From a checkpoint of a small transformer trained on Wikipedia: 18 layers.
MLP neurons of a small language model. Each row is named by its layer, matrix (up: input weights) and neuron, and shows model dimensions 16-111. Each number is 500 + 25 x the weight over its row's rms, rounded and kept within 0 to 999. Numbers have three digits each.
A block is one neuron, or neurons of one layer that tend to fire together. Before each block is what it responds to, as a language model described it from the Wikipedia text at the highest values.

Responds to: Adjectives, direction words and word-final pieces that open a noun phrase or compound before its head, such as major systemic, South America, Middle Francia; also and, known linking to what follows.
L3.up91:511519503575501510444518474553504474480449509544493519505509505556466526525529530510528494523486471528531488506474527493501537500501499515485514469465474506528485493529499509479508490539460525506504503481472519490517490521521520527496454513463500507503516463516496458483521542486504516514
L3.up268:485462502530532524484539486546487512516526506561550464512505521474487492468478546509520480491510511453529496457482533504472472478510483555486517507478506516489454480490514505543531540481537499517497498476517473478517468502485497515529509502506506493512495443494540486449486495489504462514
L3.up340:456484516510518510456502519514487515499494519531523490515500472528464501508527551498530495470437505481521542481522485515526484444483554500467469498495487519522487511480467506514496527510508471531518529482494537491516433508542543478529486495511497475504466477556506523559510525489460485541
L3.up446:475499466487501504498508501539507497546501533505498486500539455487514518508538529468483463495477528487520506502511474482505463462497520464507474506511558496541502537479514524534515562505497463532488543478477556533450488504502522463517502536445464481488482468508493481524500487475527495513
L3.up660:501520532535476581491513450549501449489487505525523481511482462485454540520536488486486493483489521532513504483493536482474528482516494503514475487456454530524486519522544509465515486558511520484515510456449496549513423501553515513509493539473493505516503490493489484520544508488502503529
L3.up684:474530570489530518471518503540479539489477534496465509488523486497509496498481471508519493480493485461524537471481537510498502504488479493462485459474493470484493534510508509488520485488472504507514554488510509508522487499515489498504519487523527533513501475484516477460542544484472493566
L3.up705:492531495496508520470493485547513529496488501512514500513480459498462497506465485487501495519500506551557493550479491510460536428510488496505489473483538462500471483514537508501515465526493512478497517482522495557509463507484489525512466488503521511516508457497476448472550482492507525547
L3.up789:495513509563504520497478519513480451484521541513506499476506485502486506496525518472473484506499494515537459510480524485496510491508513520485494564495502512552491539482490547504565490512489485496502458417496490513474456489518540506521496475496503484475505447489510510546511494497496468530

Responds to: Last subword piece finishing a multi-token name or word, often in table cells right before "|", e.g. Catam-ounts, Calver-t, Cabin-et.
L3.up186:506526470526499529482497481489482488540485532524544486484521463484484549542534524493490457504499528478525505515480523527438470510499525496498453512486521471523477519495504522493517535482482495533481536460452506507479469522505535527540487524481435509506498511523469497506519508469542520514
L3.up234:490514472521488530492502495535495503531516532540532497496515459498484542544510555490487460476494516476554506510485533518475480505490538489468451503482519476530475508490493544504497536500487477533483527464474537485487473503523520504530475533459448503496494487534481485486512497445535525524
L3.up529:499522471535471528482493473522507481533510530532511506506526462487495545548514541475470464482508532487536522508479533511457470510507522504495458532486528458548461499509526514508523537478499483525487525460484502491501483517517508515534478519460449501484515520528504497485514508463536504524
L3.up533:498519467506474516483476499523494496548503549528511508511520448504505549533509554492478468492487517471527503521494537524476468503519544488485438517493546472547456508494535512491506536480472486528483527464492524490496474515493517505532467530460449494507464506522499485492525500462526493535
L3.up556:488530482538459526483506489518501478533535524527526500507533463488509544544543537487481466496499521493538507515494525527453489496492540493492457503480511463532474534517495528485506537482482490518468534458490519511497469514507514503532468528456466511506497509517487481486515526461518514530
L3.up630:494536461504482533484506482503487483545500517523527486521527467491505532545529528497471451458502528479550507504490538516450465511504542499491446498488525452527464520489518522492520539501493474533467553457479510507489455519506522506526485527461456499504491512544492497501502523464531502513
L3.up707:499545445522495523473501492506494481537471529537515466493528466486487552535539542494495457480504526490518504531502520523442469498507541475473468510497519466532471531476510517497511528480490496524481554457460550502486492517493516507535470530473461500501492502523487484500521519469535488522
L3.up809:483520483533476513477490500512490492548512530528530501507518479492484535563539563507480459492507527468536498506471530502464461504497550480503457504490522468526472508496519519483513539477457475531486521477480513504488474502507528505518500533463455522498494500517478487488511509455506504525

Responds to: Pipe separators and blank or numeric cells in wiki statistics tables (sports stats, election results), plus scattered word-starts such as any, bl, ab.
L14.up18:520500508537487521493435509515451472513508564532465475499519476474494490510468505469509453510558525523491523517542534508464490527506516476465507489515521497496500487478541499492515556512478499469474512510498482478498502515503543501510473472481493510471483520493501497523473484522523474478
L14.up116:496487518472499517529476487489484524532499501520495520461568509513526512508513470515502487470514503481538491514498499515458504497463523508515519459518494456501482535529540547507525457504462571516499472520509522488522467526541530541465479454501505501515503495471470463528489523511506474478
L14.up325:496492487525479502472484510535477463473487475507492497475474507533499501544489536503524479502500482523521492547482507511529490482547506510492530524516497464472468544513505517517519520473463473505464500513504512535486490526519515493518503537471457525462478484534504516462500450483520519469
L14.up413:451482522494477511477434511524477441496443493562505530465506516507491476495508510499503477552519527484500557462499505522475455505490522533442500500447479491529480506538492543532501469517481515458508485452532505507488515515541497500520468480480517507471467505498528477472473458527510514513
L14.up481:488508511515520499476498483457514461491549526519496508520514501494487481524516498524487496494546492526504473499503534505417531525513509466513471511482514540489516527574540482475542476512504488512451500499509456473479465532485541485505492451466459497502433477512522530506467475504533506513
L14.up632:481533505486494521523524502498493508499496522500505454507512487482544518523538436490532485478536507567547527522503499531501486516491550537500452503460518554536518541507471521516516463464490498476479471495502559551430489510495463475529500516504504514492497473540479508506513488510500517513
L14.up845:527503511491494511498489485501517461492510522532470490544545500488466499556496502471453478523483493487470488538552473494472532524491539524502481493493490501543493495493526526477534491526499508487473456497548464494530493512500497536514509504498523518526475529493489506508494497460541546506
L14.up1025:507476523545493496495475501482500502471465511520484441482546470540476519526486491474508483497518508513524523521510482532518509507525524523499526504528502521519472516511511532545503498497508475475507502496514482470461473553479488483479473513531532507484486498537515485478547505527515524511

Responds to: Final pieces that close a long word, mostly in scientific text like gene tables or taxonomy: cellular, yttrium, -ed verb endings, plus list separators.
L3.up45:433510539497487519510525446508478494524510515497500508535510476473517536513493493458482484530529539490511509523445506488503481498500483504519502547503488491530510519470538519481517504512497510494492541451519500481479491508524503521510501512462496547504524506476469507459491504494526502506
L3.up228:478538454521487512513490477521516447567497538503503507488548471456496520512530550487492460497476514489518538507522508503465474520497522500485467493525556456516487532513495538499525519449488482514491502478453507499507482501518516487517499510490478486487512505539523483479507550439532513512
L3.up443:542518500533528501494507495556490491497481516511483537497490501534475488493521509504519491521504475511544488463530518496502505486499527521509515440496491493512513489477546483477487523516450536484513520460499512536540501515482516486529459495493465512489543538474464515501505482488518540517
L3.up444:463489493521512517466506483512502491516524498529487504478511517541483494498558517523529480492491478447538519497525516484518467472495515520512504475474479496495472493467520494507483517499438464520495520507515556472544537509494532536502481515439445468484551531522478528520513535471480470521
L3.up498:487496441481469522511479484511515496554480508531537486505519474477508563522526523490477443501494549490523521531490479507461465490515517473459477520540507492525489516485475518534517539490511466521485518485463523516474487509480482482536517565477466499482470485554483480473523487478533503488
L3.up666:501493521535522486487498471544500535491498519535512521516513522545514494505517487494484501501502478445537542447505515527516463500484518519515492484491479510482493467501516530465492529482468481497495514489491552443523504513487549523523506518455459466501529532494506535475493511489513474508
L3.up831:494545562506436544503502489510472511510498510500492520487495507492497505523503490488481481524513507473494506535472500490488538517507505474534451528496464509523489503476521495483520528533487525505506506496482523486524510497524508525523431530463511539483512531486466506466521462482467478515
L3.up921:484512532504522534482522455529493510505540514493479452483520520494545530520490466516495490518500483503548511482482478502489463534497545546483488489513535503510505521473509527470506517514464503523497559494499524497526475513499510512515498500492514505467533533498528492454521493485522555521

Responds to: Final piece of a modifier inside technical noun phrases, just before the head noun or a coordinated partner: T cells, brown hairs, autosomal dominant.
L14.up190:461563520514538476512493432527492490466489524479498505476494497479488478514498494532512500484472476508504493484521496501469478474487503542481478493507507511483502503526531479466475467500501503492487491482510482532501502514524472500470514513487498509524490494469484485524517554484541489487
L14.up514:512585530507529514468461471522482458489525514525503452474519506540485460526508462509494481498497465519509482498474511504544481495518524510476500478470489495485508541484524518480492489493462491455465490537475441525514508556493534480525493502491498539551501439529469490514525527498490505527
L14.up604:493492485495517505471507507516442504528520500527508508505510514494479506510499481483483487497474462524506500513493515520490504534454507491488494531485531509509518463540529475456520442513501527505479515496509450504495495557529494523504456476477479532512513467488495469505503462471473512498
L14.up605:500559459508456486507492488500475511530465481546511482438482467522525523497478481507508482553541504533502484503489512506486499513542524471479443489498475492519499472509540495467541478521502511511495511524513489504451516551500504479494472519450478525535507448468482501475526468501539551515
L14.up624:498490526510530513515518491496526454512544526542547510474518484458507485469511558505501487499520507476554505519479500478503490558494526518505547534499469467497477542494504464473492500536520526510501480490541478482489447528491516519537458502510508516486500502475499492520515518483477506513
L14.up685:522505498532524522452488505527507503490522498516471528499557510540507502471472478497496485539514478502537522511498480511462497520480483477500505505482485485495497512533524482522530458518511513480469544550544483506491508494503531512524489483479481498486528480497481496525514494507500514525
L14.up804:485500507441488512508506492502518489504489501490503504536477486509482547538516455495514507503480492560510511501548516490459486472487512549499515510486479500505518445508538514475572511523479515520506534469518485530524496509505525515523486525479455482521508528444552469521530502483497499541
L14.up887:469537547541516499495495458493470515512532524560506506545503487560526516515504495507535479543482502519502523458525507500478455496479485487483528494493525488509471479484480493440491499506469489540495529500491462456475493495482534476512524530465503502525509481523510529471467532468564494486

Responds to: The last piece of a word or set phrase in tables, headings and lists (Boxscore, Premier League, Win–loss, second place, Incumbent), plus some "of" and "by".
L3.up58:496511467533498521491490478525504485536500538528559500499511467475498535536500550482484467508504523480534502504480527509455465502496548460510447504491527454533474509488512517498508547499483489517477519466473539493469482523529506531524483514451451496506486506528490478496507516465526510536
L3.up161:482525475544478512479493492527494482534509534515530493514534473503516557538515549488460467475495527480552511514499536519481475495496537484484472509490532457524457520494522531508513546471474492534483519459490525507473473518517509504540492519452454512501484494527478474482516516462524523519
L3.up352:494500466529478501463497476525506489528500538531537498487539475504492549538510530487483465488493531469532518505486511506459463499499543474502451504492513448533474522496523525522522526503476479521480527472496526517496495508508500524525497540446444506503488483532485482501511519470521500517
L3.up462:479515473534489503494498483520500478554518531519537493487533483486497551531508530489476465479485524467560527505485535528457458522501532483485475508497535467539477521471508519512500540495481479521480534474486528502483481514515513515533480539462459499495467499529493492492491514476524527520
L3.up488:484516480524490510476490478518512490546532534530521511507528467487504544532530532487485457505495528479550507515483518514467477497502537484499451494489517464536468525471517525510510548491467473519476524450484524519481466511496511515525481528442465511491483505512495490491499514465529523522
L3.up567:488529485527490513482490476515495493558518541523535512496520458483483550535518545493478463496477515469547506513483525499462476499507535477498462499489532467528457509488522510493511545496470474522474511464498518509496479521505499521532487508445470504507502498508492481480520508469521511517
L3.up798:487500478540470510478487488535502492551521534533536492500528465506496559535515541493491470480484530467541516516497523507472463499511536478498452510500530464530466518484514516505523535491489496518472530461498529514485467518522514515530474538444464508494485497532486481493516521467519503519
L3.up861:481512485510467511469507484501486481550518525532531500503531466482494557525513528489486461493486517468533509516477529522460472503498528495518462506476519465536480519488537515501508533493472485539470526461487526510476491520518503514533493509442455507493482490522486477487515517461528527525

Responds to: Mostly "and" joining two coordinated verbs, adjectives or clauses (laughed and clapped, raw and mixed), plus the second number after a dash in scores or ranges (0–0, 8–10).
L10.up229:467535495524496535492496522504526488521485484556498490505517519494520505503506515522514488477494541538541492544536543469530473503484490513476530520461532498522460502495510479500511503497506526539494489480511495502457478541530542511538521517492494497524523492505516469474480522483442468502

Responds to: Final word-piece that completes a place, institution or organization name, often just before a follow-on word like College, Road, Records: Pequot, Hill, Columbia.
L14.up70:467525499485517524498459506503505519519503506496425489470500480478561518462486548505496493551511488502523497522500520459504511511487472499502509495519526514492465499486464476477518497510487538493469487495514521531484488506549494580512522553469463518505463433490479515504552506513447508519
L14.up202:540453471484521576518521466445507550501518527482457493493501454490544535515472466478480486499472532502506538506476506476520500518534483480483509512469521508461506489518465486510520504516520479512492484490501467477504473510495488490492499495512491520475514481528466569508537518488518521527
L14.up524:511480497508443497488482492490488496540519541497530533493455507500536463499473558522451518527475555500476497531458487507506497517550504505493533509499489550529471487479513507480528527483475515550515465505500523508500469536512511491516491509500466485465477471497485541469477456514517502489
L14.up663:486471468442476521495464498510511509503516477497501488548536473464502539501452456474491482509478530497505516477505511477512473485476479489486509519486557485477485475536488500530544475479475472532483498527460533422507469515504512484553491510475463505521550477509484526532512512518493464535
L14.up689:494502508473452517476488479472528443487512485514505502483481509526523500510474505544534477521489533509541506478531499488520484492486523479465514524431531474510470482520535497513540485526500520532451504506532481469520492495478521493541474496510489503485499484528452514511533564521535503478
L14.up919:469498518496490539506483536530516469477542519538488498504482461496538529545501499503488457508478480542510527530515476497507526494486489499488490478490602522514498487521471465514527525472513478442474499522550499493510478504490517501564475475494509499464493468515496493515547466537449523514
L14.up939:483479523525508555521545461515482486515550531498507520522513511494508506504519497516432496502458521464506509499476514490535499462481493498522476502447565509516481472496536477477515503442519485487516501515508495508495503538511503490514519482502486472547500461579500526501500554485519513562
L14.up944:491497514454456550500499521528502474522494519506524478524504471467466523524476485484455480542529478497472518533507502523490510510505505486476484520480512496501468522489495447508513506489485521504469492483540524533498477503483496500519485539496512469497493503510456536500550489499498500465

Responds to: Final cells or totals at the end of rows in pipe-delimited stats and election tables, such as closing pipes, totals like 7, and 0–5.
L10.up8:508465470524487513497489527522494514504501539483491525478510506520486517565549490509503459528520485454476514495501496499516483457527508492496512505503492514494493467511515509541501510471484491500462497481495498481468510527461505486545520499499458478518484514533462524515484506542498524462

Responds to: Pipe cell separators (and occasionally cell values) just before the final column of Wikipedia table rows, e.g., before Notes, Qualification, Report, or totals.
L3.up215:474525526506518439523460523515469489525489545492513532476513472486463519468494504507516490491521570462511489523490488505503478483530541507517530471531514522519509507479557459525524502476499528535475528451490483485470540514478562482513504468512451500496489529495516497488473499497495462498
L3.up595:512504460552563539503512448524483521524549518472531521452523452458485546496493520494498467461490540477519518488489490492474495495520507507470490481484498445505448489463490535520507505479530513514479519483478509462486499516501505540505531546522496499514461516492522451498499479510548535489
L3.up759:522521436525478467511504478517497493490535495527564478482504470537495506520489520500494465467521530460508482493485519508477457503527524529487480509509540445488494511502549505513529524490477504489475523450490500509485499511512510534527486566487487500496515502490500492451479490488566483503
L3.up794:511494453541519473476503491532481497489556504529543491460508517528479499489479518496507474450537539514498483490485487495452473514520537494501483499490491487513473512534535492495526470453506550514467491449481504508497521506479522528514476548479485521512538506474494486464502478495530511486
L3.up866:545522479535488529525501448523486550517529517489488517479515483476521515480454486488484497464524543518487484467478513490417506549511501526531500486497493502519506482545487514477540501514516494532484528474465481485475510510496550519501543524480526484513510512507497534450513504484493522508
L3.up875:522470452553483451486512479504497491486524511529583486475511470548456504517470513504505465493546539467523481468505510503438467510522524491521472518525515440505459507504550518528529520497486520510483545476499496503520515507490548502503471513466524486505520483482516492471503465491577477495
L3.up1109:479492471519511489443511481518522505504477538491559522507484467449482533519496492490513495445518550452514530491487491487467495477508502502469478510482497469473509510515515521496492526490507522516473540461481497487476490511476509525493491546484459498502501494525479439503510524480556520499
L3.up1111:537476493554500494492499487502504516514530529484509550476518478451505559511482506491505483481548593498475518461466460536475483495524486518484508490479530489508517486533552462461521470496498541515486526447473483488490521509478530529489482519474525481507543503474517498492497461502527519490

Responds to: Forms of be (is, was, were, be, been) and "not" after a subject noun, just before a predicate adjective, participle or noun phrase, as in "the enzyme is almost".
L14.up525:475490472478531469518493503514502519478503478516484490525479491495519543496505497491468491491508492507469471542514503499531521580521522484463478485514505494513512504468462524492518481476485546542470462480499488512508462540456527511513508503499488523523482505484483486508503508487531527509
L14.up547:488506485499495538441488470515505491503489499519501495508526515467493523518475462495509486490480435524522445526497488474516536502469506531469496457467521497534503495483546487532527436499488520506500475483504461476482476540513487502526503502515492496534487521519456483518462541447468511503
L14.up568:533481544490489519439482518532483500570472478517524484521516467467504564482503463485503506493503530519459508516521494503476515487491510462508498486530531524544542491501503526501527500504515536548482537530543508520480514557524576531494497524504505532516474528464476480489508529473464514535
L14.up623:460489537491480518482516506462525502492487503555478487545516470498510520473487475494477483520510476486491491529513522466508502500477537499498493485479508504506519512494532477531520481506485477511488525526519474461523527526510460497516441506497511519535475495457489511465509561431493510525
L14.up794:509493544499519511516562461482470503494484491496500520525521501494490511497469451462555502518483513474485469483516515499474517491462501509508457487500486491522526536484507501475534483480457520487491496479486482526464452523514497518539524513499506499519480441488497512477498508509482513495
L14.up830:465534496506470506500482493449485501498506527536476475537475462498475512508509546491500495480496465521550507503508539477529528474513524489517524491508515516493539501476513486484546553545485463495476487459503503501545516525490448457488470508517516480483444486492484466531509513472486496510
L14.up1044:510490558504461544502533496467492479501487531486538496512481494525492545454523463530501485483483449531541491548506548519498521508516529535501493486516506522490455531475494485534512508514489510538482526493522468519428504501483460509510491478482500470491456484506473501489496509485500496481
L14.up1069:453470500539517471470488493517481517538475527521509506516524536529528491498573450448473487491480509450496467525483515455532523519500525484496513507482515490449504501477491475506498479466482495504480501535435496519461501524486479489486537515462491475483482516506522518473533496487481487509

Responds to: Final word-piece suffixes, mostly plural -s, that close a noun phrase before a comma, period or line break, as in son-s, day-s, ship-s.
L14.up170:477486503555524525478468480522510522516509511497485496534475514510493528511531500532495475583475444495529537487520498514487458484435495483503483488517502508518505526511504490512497500503466463531495493490518501535511522529481502511500506458476446503485501469519486452487504542528460497483
L14.up541:463479467531493537495506480477482506536493513543492519528504448455523497527502469497533490486476483462543525492509489464487502538522507457546463520510488493464529536471470481527476504486521517505509464505507485460422481488497494546462485524523482465478508469558463513548517515464483503500
L14.up718:456495493468440543500500456519512542549527512480494450535513505533522510547500483499528485544481490472512529495487474483480480502532510512492500501479485482490524510560514493501508461521501517494483511493505499507465493503463512515472498506504484496508471514540529483502477524507499528503
L14.up814:499494527499531484501496444504488503528527482497491536488463493494517515493500533516510488465520511496527545545499523474528510534458556528498508513509481537486514507454476506536509495519449464523517482479515519485499483541528532508453537490442455525507505478534469535504503531509511501494
L14.up1023:466507514503519530495471479486495482529526510494537524493480486468519486480509479520516465501546510465523480514500508497510518553529548471521545495498511516455503546529473528506504493540475495478502489497468506510465456506470533505470556494535476476463502499475479512504542530474482467487
L14.up1061:471502490473500511503497510475506504505483519523461505527500464452499497476524482474512487494516501449537508516534494531536491498493543497515478480492516513514510515499455474529507544465490472448492511475524484521484524500460524486475542536473492494514499513512538563500454528498504477506
L14.up1066:467466502517452527491491535490486485537513501516551495507484510451548493527512461497519479505467501465511527480468508510500474478500539476511496520474495508475498506503526476518526513524490475507511515533488510521463525500522529540489518450523499510488467523514520535522495513525482457496
L14.up1139:463497521486524487496452457497496468565481549519479525530469528465514587509533454505502489498489514501493517486508491436492492527446537503486475535484509530492548474479499494492500488493499556525496502478559508481510492487473485506490535501515462460506488492507495471538489510495523474471

Responds to: Words right before a team, club, person or title is named, mostly in sports biographies and tables, e.g. "was" before traded/signed, "by" Colchester, "(".
L10.up1103:521527482510500529502469467503537460517522470497496511447544495515488510505525549526550484509500485461485502515513486507501537473507482448460443539488523503480501553481519491524535505520471483514459506529485504503472496500454477490520528526516467530480476547491498493495465474476513531513

Responds to: Word-internal stem pieces that await a suffix, above all "clud" in concluded, excluded, concluding, and also remain(der), intellig(ence), admitt(ed), follow(ing).
L10.up688:509508501455492501534508497483470529547493502492501507497531484481510476486491457497479487501486502504521544484512490479459476529543512488498489560497510501525502498517513568513517475546451513520471542501488510469466527502514561529489465493493512492501487521480510486535534493524566493564

Responds to: Opening token of a new line or row in tables and structured lists, mostly the leading pipe, also indented match-scorer lines and breaks.
L3.up79:420494503473455508475485521527517471522509505504542500516528506482481479491505524494499479511508501437496547438484534505461515486493515455507449505510507508489465520528509527514518511519489535480490502491496524481480507506474483493506454492492498528493464505500497468503516487480492470515
L3.up237:469539483536510517484485487509494479538523512533524506500523430517520530547490543511492472519519538471507513508470517473484465506501511461495468510504519462504490557500493524511529547520482496514483511478501528482467445508496521479507476504462459514487466485507476503501526462492505520518
L3.up465:489501507532499529470479480512507523513499528514508498481541465525475513524495513518509490534525548471503532480466549516477500485485485476485473524466514501497469481511525530496517497507503470517504493477464505478488459503474516482501517492519463501504484500526490471490570534492530535532
L3.up708:506541513486447533494494458479506484526522510520499503488524453478515502542549500485499486457505516496497532524514491483479501477492507434504475542523493482517515546484494504529524523461507472483502516452528502474510457494505482495527487510463487504483516501513506523527507515477518502488
L3.up728:464523535510474534489485486511491488552504535541515496528530500486515525505499508499492493545520501461526562508474554502460500493495528475509482497432529517460511515493491528499536496532493488483499516498499527496458469501472494466486528485481466526499501510525526530490500521494522489510
L3.up730:437494527498461493470480507512507468506523551534490491496516501569451476528535488509470498497509504473516541523519531507409479479479514507537480501464522525485498487521509535473535527521510470483504483495452510467497518496512557467503547487476485502509476490526533495511508552486509482521
L3.up779:482489485515524503439484474505511513496485508507518567499500480483443516534502502494543494482519513502504545521465493497452526480520473493467469476471518457482479496475518533492517522525507492546487544508480507476482488511486531527482506525510514482517510519509486483478551476491502540522
L3.up1041:492536476501508521505481460492481471532517495523526476489526471514516551525514538467504460504510531490537499501474511499462440467517492489492472516448565497514485517508532518503574526508505468508484504479483523507459463514499488491515481534483433490493487480509491464510511489481534487476

Responds to: Function words, open parentheses and word pieces inside stock encyclopedic phrases whose continuation is predictable, e.g. "also known as", "traditional Chinese", "°C (°F)".
L10.up465:443520553510534510473523491527463499509563537490495539523487514493501487520501488521491488530490466545490472506526539468494483509451505499523481466462507498515478455498556484466511497456489511494486500483542550513525504526503537483513510519511444489542494522466527466512517539494479503536

Responds to: Field labels in infobox lists like "Born" and "Website", the discourse word "however", and line breaks in table rows.
L3.up124:507490489518525539475460469522501487537522514501504544505526479503485523543502529496504483492513470517555479519504551494509475503503541507526465497546478512538513493504521553513530505475487496519495514488479507476510501502516523558574546486467480518504482494485497500484480503460530534508
L3.up138:503506526524471545513507463490485522518473524484538507511511500495503549517544475492490482534467478468542492491473506466490463540496559487521457521511497499479529481485478514510502463496512526467495538504505531493469458501500535515502525503476515472518443489522494554470512526482532488506
L3.up245:491464508550502482527506542521499543517450520512500566475522490494510542477522494504523485550458510505512459512476489449511466502499566472487486525527501491539517483534478495519507494526529516515497507492503503511502414510508526507504488484489501479509465476564511522508508518476516521502
L3.up297:452491493508496486510497477501514498543507533498490518488533458494501501489530504488502477527445523465550493504478501485471455473505563485536489500519507518501512485475547559521530481525515484536494482480486497455481481501520561551533515484496508488506477503496520460511499531477534495571
L3.up384:475491510490497488513482482482511543506470523508505505458507473442512479499502504511489474483485526450532505527543515488456452531492533452522471474546493480537522534512504517521510557505486471471482539515506498459509485498506502522510532499502530509516470529487505486502511518499555483513
L3.up516:497510467512534494497484466517509499501483520516496541471516450487509531481505512490521493516474533462511488515491482513485475471488540546485475500512554498475474471522503517523504462515499508532491508514511496506534462519536512509526530549509499499529494522473485459528496530501551517510
L3.up787:503502499538498539523482477502518504532500513512492509497556458505507497527485537499484480539490503493535565494452544500474500496495506513504465526503548517485480478517497544506509472496514503499486493509528524428454500516507534500498515500480497509504465538514501519530501537500548522530
L3.up1088:498514504512493515537490474513476495564476510526484517485544464516517534496497520507504459527484537515531509528465524517467474460487504492527470544515536503538479501480544513539531501510489494533484500491466518472478487497486505471536507509504474524494465515540495500487510540487565484506

Responds to: Prepositions such as to, in, of, with, from mid-sentence, introducing a following noun phrase, as in "in all", "to an end", "from the Star".
L14.up46:476520515496541515469498522498540446489424518493500514475548523522497497568490506499526510529540507460510498504488474473471484548478502481486517542475553503499493489541493508490538474512472522528504498498497501496509474529481503507478503514509492502486504517484496474506511492490514500510
L14.up90:483505510487486531516462489561474477530479508549489504485604522480509538518490466512485499497477475441574488466495482513503485520526517539464475502473525510512489523482519477518523539490438507499485473521514514506478522468509516469547542538473509466497484460505472488473481510523538493478
L14.up192:465523505532468493469496510519531503522525484519510523537558509495463493505493505489476491509530533479523485496505501488471496493518565509514529516513490481503492510496508523480550493477478509540482495485513460456472487520514499517524532492486515496518518485477519469536495500495449496513
L14.up295:510521507512511463475493519493508507524506496527510519499498516503467508502521513505447501500526516502516507528486513475467475511533524524526446509498463523446518508501447547497526493494491491550477422516488485497468497535517523470489489503509483460498455519542478516526474509540445486534
L14.up418:500525524486503495536540477532492504486520522505471482521485492513519514506513478446486485470464488489546482487557498473474499519479574527480481493549518503476493546484471495532492485501467481492471453490512495482534479505533534493499502523511523466513492476543495502505544515531498470541
L14.up712:463516503484506519469497462506542499504485539513528527518516523487504479511532516521537498503514536493557479479518458474477492516509492561479495481517513518462457509527498464525527507499426512506487471529483490510521485517505539481506511551530516492491502503492469479514521486511510505522
L14.up824:435508513510487512513542512505489541513459532490538491503527508466507491493512484504475490522493487484541482487472509496486515527502560484545522445498473478465496483524500517487541500480522497472512502464433527490506460526488529526515484488506490493481485477456498507507503537496468500529
L14.up938:467546500473478462473482496534495539507480510552456517519539544497491521511523540483470507499530500492514476539489435488431505538493541526479446505513529506468484506493500487509562514492486532523504507512476493549527508513512540466491491523510504512536531467501471514515474489507474487505